{"n_layer": 15, "d_model": 192, "n_head": 3, "n_kv_head": 1, "head_dim": 32, "d_mlp": 512, "vocab_size": 801, "activation": "swiglu", "norm": "rmsnorm", "norm_place": "pre", "norm_eps": 1e-05, "positions": "rope", "rope_base": 10000.0, "rope_fraction": 0.75, "qk_norm": false, "attn_scale": 0.177, "bias": "none", "tie_embeddings": true, "parallel_block": false, "init": "normal", "init_std_qkv": 0.0417, "init_std_o": 0.059, "init_std_up": 0.0417, "init_std_down": 0.0, "optimizer": "muon", "lr": 0.00551, "lr_mult_o": 1.5, "beta1": 0.9, "lr_head": 0.00528, "grad_clip": 1.0, "warmup_steps": 200, "schedule": "wsd", "decay_fraction": 0.362, "decay_shape": "linear", "final_lr_fraction": 0.05, "batch_tokens": 16384, "seq_len": 512, "doc_mask": true, "train_tokens": 150100000, "steps": 9162, "dataset": "wikipedia_en"}
MLP neurons of a small language model. Each row is named by its layer, matrix (gate and up: input weights; down: output weights) and neuron, and shows model dimensions 0-191. Each number is 128 + 32 x the weight over its row's rms, rounded and kept within 0 to 255. Numbers have three digits each. A neuron's up and down rows have the sign that makes its largest values positive.
Before each neuron's rows, "fires before" lists the tokens most often just after its 100 highest values on Wikipedia text that the model never trained on. A number after a token or word is its count.

fires before: "\n" 35, " v" 9, "at" 6, " |" 5, "ies" 5
L10.gate456:121119111144165147146208160149147082160166131126149071145073157075155133147143140121141128147081156122112155178188155100125176059164094143129166117109147128176097104158094092065134070121136175129153105148126118108115053088101126098176123065143174128115105193105154090134093142101142057194152133145097111097080114180089131184132136135158162148126083128097076130118150178134159137073103126085163094127162097142124160140089183133123149114180144084162171116066095191162095107102130127108126128066122169096151142113090162142143128142163136134174099132099195100097110098081128112119
L10.up456:106092145152135167144095063125088097187124131112119117152138140130129128096053156096107143121093134125157083163144163142144147139090093155168115152158167148137091123114113117139088123154100072059124139104098090135122195179129163064127081019114130119153146129123151145162099127082109082113106088120085127116123122179124110196056121133169131122169078106160123168072154176183107130111112122098169104094111084107162098130148121099182133158098100140149153113145205149118118170143127178222099153173139116154108119126136096105112103141187173179082132145171131083095165097158128169104
L10.down456:131166138121084211136186152103120147136139112159098099118125133140126133114186178177143109207119149138110089077111144117137107133085055126109165149172084136159145164128155123130099067090142209167074126089170102084161166126147131095093126115145085148039148095104158103159129111133136119094085138175123143146129083141103116130147060063124128132131086140169115140094144125126130144104078167167167195108065110083140104129154088047108118128164101120182159105167118175143171092103126088149189135128090111120114102112088100184138199117133076101132140155110105164116126093112133145107

fires before: "\n" 46, " The" 22, " A" 4
L9.gate167:127102097109091151070095062197087161164142103108096134105152137139157098094137140101146134152096123151135154144088218090161148137135162122136059189143113101137172162147166120102192119174195156091141142152110135129107131151085111114084167193167157105119166111150092127106099136144140143098105085170085135098155118112129125107165156069102144137120133154153146068167118111129138102080090148088118170133139135137133143105074155162151126122150099080113116150120130141149158119148066132132164140167228099100072121145050177074133081131151064151142216134140162143158187144117123156122
L9.up167:119157133181108157161136085122116129098147164149235122127100127132117120152082061180122050138144146114097109199141102116095077093139126101138133136145110174126026137099169102196114079146154108174109139083092164105109114108105211064111135132110127165142162140132123116167184181127117126168120166120130089142160132178172154124149146086107156114136158131186125106177129153158096116072115061067113151139122096118158143095106125101076154111150159115139115115094112075188153117070159156107117177147168121131128143095166125093127099135066153148140088132114117103138109138154161192094
L9.down167:118126117061102143056099181189135084175108132083059131062119107194109110171150133132116171145164133141161175130130172088130109120158134106156136172104124168143153181159115133137141160123111161138166145146147093103119162150097108080120147158116108128109093067126103131138147113104112136048115127114104085152164145092133128154127167159143144138166063201155106082153099106195121145144089133081146122135150157141129111142087168128065138066186109112139139123169163161139127089183122047170134142090162163113120097166106148121152119186125124104134161184178158119120186103054109183090

fires before: "ob" 10, "ap" 10, "ish" 10, "ass" 9, "s" 8, "an" 6
L3.gate370:153132149135152145090160130127092129120099131133117120064162182141179103074117148098121156154118095121100136113134165118103051151207121152158078149154136113183080120108137180080086131102117118153118113087141138140154138142102135125154174175108157137175160170168083122062128167117114145106129125172155168144125118093082148163144148130165137203138167154097160163141160146071111155137195151140156086116102075168143131190175149155158109115111138166088147069187135160143179164135140151192114054127174148095108146078068138107184091112129126077129139140067131062084085118105148120163
L3.up370:105166135130124131130118094120110180116171100143127183161099091115154105118164116135093067103144132127074189086107138143137058146179077149150121082150138167132134141077154114119138094142082154114182097054122184135100148132147177119104141133139116165133079099126138113082152147145069173058142119112151130138141118170123080138147143109157150166161119184124126157187120165062096123169135069112144096130111137092096152204147131186121092119083127170090161114134125152183143147141087165185076075200083108071145117114064111112132068130167187119119113133137147112069122103105149184132
L3.down370:046096149140076148163096122113173167142125098110110147167057172123127048135115185026171138137079131133166109097141150119093122136067087068115130145124162133080126151085108101135156093168120145085114134174195117172104108095134118145062104112174129142107082154105139119173168108194161093130130087150153107102079169165169139104112155107127145105111147137167081153128137159124161080146085155166116143110087135105181103154150095158145163124133117105134139173111154128126137141096122155090096146128066128172143060195133102133144158141210144129130089090134139143119166166137101194126

fires before: "\n" 31, " The" 19, " Th" 7, " In" 6, " O" 6, " H" 4
L10.gate398:172180114160118146098143134140153084102117156061106060090085118134155131112162111060152143146157097160196147115122137141132190122151149133111086150056142143115121126091121143143158122156140101113141100077110144092086131132118094052101105126104147121164169118131141138163133147181107087138111178080138108131097149133089157118164116080102159133104116129168127156142143105119178136116237069097111116105104200111227086106174148125072171137142196099111109097180125181127161136166111175136176167149207145137111138131136113082109120161142113150093169128116144117126112139064129191151
L10.up398:139115131138155120081125087145136131142091143144180131123120132140149143165096078138098137131137177083162141143126085157156102102137086114151130178142054127137111116113161092080122159128173163141150144064063063131137170149124156126115137168140071119091138064161126123203131137111110163101107094146081093097156040131136097130159098079121142136166171173121120075125099125156124113140066138055141159178083086091149173134051126171135139060146106084084028113132167120156112078080138122101099145145183143134136151119117110144118157172131136075123133120131119120114086121110083214131
L10.down398:108102116133123135058145140141167163146133129113138092120171125204136187084099149120229123138123131139127163180145084085148153080145126115153123170114118204092145145181090147080104129115106204130120078102088122136156123102135121121164086144080143153169112053142082149132149152109116105139105071106082101105199156114091144145139120093124129145093150140099138111195122098141032124115127168089128127127153111116122136118149135098061082148159161086197111091146136131070067141133108056119119118148171125117148131104122092102118093142164104109126135133123188110090107094159160217140

fires before: "ru" 27, "ust" 12, "merican" 12, "t" 4, "ug" 4
L7.gate0:134165119192177160123140111080096147108154143109178104205161097171181089088143173078155187121173157123160141110183141140126117092126095114151114115111146105127134151141118091130148150140159092149175139162048104115139128113159150170098181141140105149134136110146126113105090132153113136060154145133148151104209183096182146142157132169151110111111142044070169103136100142123138109190176137131193113115105174130082119113106081131159090134086128126188094095113069179145169115133155166139145123128083191140142119156077067154122109110097098134135132114181073088129110101052100150149
L7.up0:138151081133194117137129179165075107159150144178132068169137108044106104144094154109152095153156089114151171095108155115158133128136114132163200140131169140063144105141209074085140173151156134139173148153119110189119134121167137110130159082127120140133145150130094018097132095111110145151164112180153098167121081169126128129156098139174086160137144151113081172128110121150074133110142081164117112086099133133131114140172071101073150120111125093157123080157139126088144134075164095081145154144171105162125107115111065174152142101185137136129169151201106132151156164098159178165
L7.down0:061111177148094134180130118209152130178128134139132128139133141127110071169132171107115120125141071148175140119179144127139105110104098105110053110144158127161171061135126133119143180127094085120127136085090113144172110126147152140106147106119124074101124115116117142149139116142189077153144134065091088070128123144113184108057112058156110210103103079094148102108059091144096146148065140128195129144131156099098142132055120163122195123163163109151081170082101088082139085113142175152135121136112134071102146128096137161135132160133087112147173109138172104089095176133086133077

fires before: "s" 29, "a" 10, "em" 8, "gh" 7, "g" 6
L7.gate306:161140177126122150157102104106138141175116070127136082117048150070112089151171154084080108160145135084157122128154131086151180170116150185146100126194083087156091138128153193145175140134164161141150131181123146139109146087135092083111159093116125102152165136116143129142139130169097121116098080080120166118133156100120090081174124119088124149023170194148111150092104087178107184146132126168177090140120110080146123102148094158110131156155195183164111104131119112106100120207088118069145113107120108158148152156105112169129084120191135171180152090170126130149129085160140127141
L7.up306:115132125080195189132125119141090108189161104137074150120160106178197161177162105117107142109140118090167090143080126062117101129122134098106132168152142093092132152119136069152131058084105127111088108147144178137131123118141184072123072157098081148121081121107122155165140136126147160136171066159138095105170123111156110150118138135146128103070097129166108095138096162088133125098138094171117059142104130162142114160160170123136137161130140141122098169174106083127167165112114141173110118130146153170158105096181166155087172192109094109158089132178106078124077154103011126186
L7.down306:132179121155106117117147115122168091156134127103146136118159156126161141103126188090156119090091055075112114123135132101167154135135099134114132111123159147150156123108106145114165127061072158146098086149202107106175046122122059130141168107126151146157139129204188084114119134146160164190165111171135192129129118100186050136099094143080123122193177129159120138088139114127149098140151142120118142138109133123206076095169151108168164112108136042169137180179150068129076107135135112127155151157160139119161149157106121156147156186094107201135128159123182126082171116105157106120

fires before: "\n" 62, "ed" 7, "-" 6, "ing" 4
L6.gate445:160095134123125127186170110122136097059087161163099121080140130074193096125137153100177154137153095105198074152074129136124125143129093170148145136142115166133110109121133100115124141118125149102118164219143092156145123164127133112172072124123159140109122136153084145115104174190159103136170178076138163133140149149167146198095147144139085169169074103172095115178199085068129101088112140106094128102085148067147139080083178159097100147096112113117094135144164107118150163205107145122114192160113162159148117076129114080116185144145149106150143119179125078125148070165146104105
L6.up445:126150122090120129126203183148082126083095111165068107125083149123117098083083137084214135118173112118093128143130067134117140163115136117197132118102108128133080094159151145117167097106149198151184058133075119143128132107161140170124197100168138149148136148119078086150186151180132160133124101176113123147157124134123113181114180127136111143137156118184117075128192093150174122123056176146118099144122166091152098149117142107154157132123108140127089097157164128141094127194136134173184186129109147069153109129091108088156159100105084052138114114149134137188176107167170128114
L6.down445:129135142070111141162159127148096131156128162120137118112080129156053094141119131103133116116108132133168162167156065063109117111102157094122114160136036116129166162105160130146103153150119105156160136115106090174137145105113144101115087110073126179097146094160151053168150051099192157142175096121180159096163106135110167117136105141156183130168103110103103112102177129223120144131098126187174185155173127200159107125195092109190122140138172150126151164136101109104147119115102077132120160074156145151144082117130141087077136130134103147106101096092100182119145128104128157215

fires before: "\n" 74, "over" 5
L6.gate500:097134180103156167152096088135191161113124111173064098117079105187172108178148077157161087161108138184155061124131139124124132121113090146178156156187165071133093120104096147177117141090123115102124091131071060136140162124100095138165134133174111129120108112052127147110166161126094152154172136136109114136071160176091150159145175185101166110148129159148093183105139149059134117155097093066117153096117131111113148192148091141157177156111118096088072084125125143150098154190128129120141162126152118108166161092088079117087151118112158104166079119127179119156175080087133126107
L6.up500:154122124161108104144145145128159150151164144126112039116132106119117126165142156091148099088144100137110078117066124115120139201086089124134182124102103174131130054110074121167108107150112129087171111121142090166134172072140141098136092100179132116144084082131149073112188126127144150131092149134133129156122105081088124103126101157177173091099176186097173112149078131155170114093120128187141143077095122098161032080115164082116100124110076173124077081098131201109092112133178155139135144166130094108078168136161113085181093142156154148095108122131158109130100088180071122086
L6.down500:141178101126178130149119125090111078135115186115082133121114130139107128171087226122142135143084154106151078111108128063121139084094075097111079105093092163076104100127144179166091114132127158105101112146148150143122115125051121131116118159135127120092118105168119151049174161180112120139107114096161148133152095154162121146153048125116136084183150090160125057118124137097213162092114104043119126090109122088148129061126113117147110122150124189118118128129129074089152142167111078173061097161144127092073099168149119111138121126094106151150074152174077130095126083147143113086

fires before: "s" 31, "g" 6, "b" 5, " T" 4, "al" 4, "k" 4
L2.gate430:115114128096135136142118125143204131224108114158150115151111126129120161069130076122085117132117075161116073148082125165114120111106133178182135131159145089104118154158113139107096173103078095090103145145138107142174123114159163102147144144092139116165213085106100154139108122058156095174087126128139152055187153086177109174065132180125126093100152163120161133139070095128109155074159090123099183128165084126202097144164153190193134113099145152194105139108126103108132122100091073141123141135149108129088140087175095101174098144136125116157094074138135151124082086155117147083
L2.up430:146160073090137094131124106131120165135158115083062122147156145155128087135115116182169110137182176151136164133121098117191163143138131086098115107152173109065136150128156109094117114105135122128147139161161154163162124067194140097120126187096171082156152158147065157108100164221174147143123091187132175114086118126163128078165131114118134117143152106099106091147094167139190096144188153124160126084093112138120190113131063107152184132091197142091133132157127209111082136179167151112128082192125141109148087108107209108130168137176139134122124119179130106099129121118103119176
L2.down430:152134161177146064151157145103135099124148147124107129119126152144159077124174119099088125120147201049134151073134087114175078051107117179141129142145088105169159166063120161097091131114128153105156201142128181096132106176064143099180149130147063102117160100085106170133106208150072133181121085153141126074112127117155182089156137141103125114072157114138134175163131125128138111070120145201185087187104166074117169108137160103143152128130160129150090128145177101123095097165112099103148138127123129145114134112127113134180122166211131103147164109191139126132135098131145124096

fires before: "\n" 42, " of" 6, "n" 5, "==" 5
L6.gate295:133095132161095132173082125155137114141131064124191135131156178164160118085082122107120120136094120133125145102150106136106143137051081133165144113128068138186124113126083184169143114097140082112162170119119111169158111077096108101121112123142136176156054113110149089136155153218145105149182075125121114097093142123070083068172084156116166126187091170150080165155086128152095164112124097153134161075090169052111128136129088175169105169116120116158156106098098156095121129153116156099120136137126171073203136082175125113114159143087133086154131054117163157185141136143147133127
L6.up295:103123183190093127123132089095216173139070120109109080101194122152129089085108101147126100155103131115204172166198135140132127119124085141069098148171086159134140140101071144144162184148109103105119162111133116133144137114112087118188125126136137119094131122158142103136094134104088094032100170165159097101166168199127097126137128126147076160152120120114113108089125143147112133121063209120126153106078122120141103182149156165116148183108101085146088160154089130107126127161098080139114160140201112161072142143198139143125097169162119112131065157072136137098175113148147140109
L6.down295:142163121117152101088119147083179133124170126100136146123023070146163198108125110101160135180122135106118093142129145093106161089083128080156083107121132099098129078122109109105169161151086118141183154102113113124157146157187174141137136133137110164103188136120103127147156115134089141165142128104142115103111155129201126101035163114164120100125161155086082099194130168082182163118132078124146152145153121106131066162107070082079165138120155162093123127191123136195171086097125149150111131150152133068120138150130117101124183080150096164164079131066144153149188145095095083152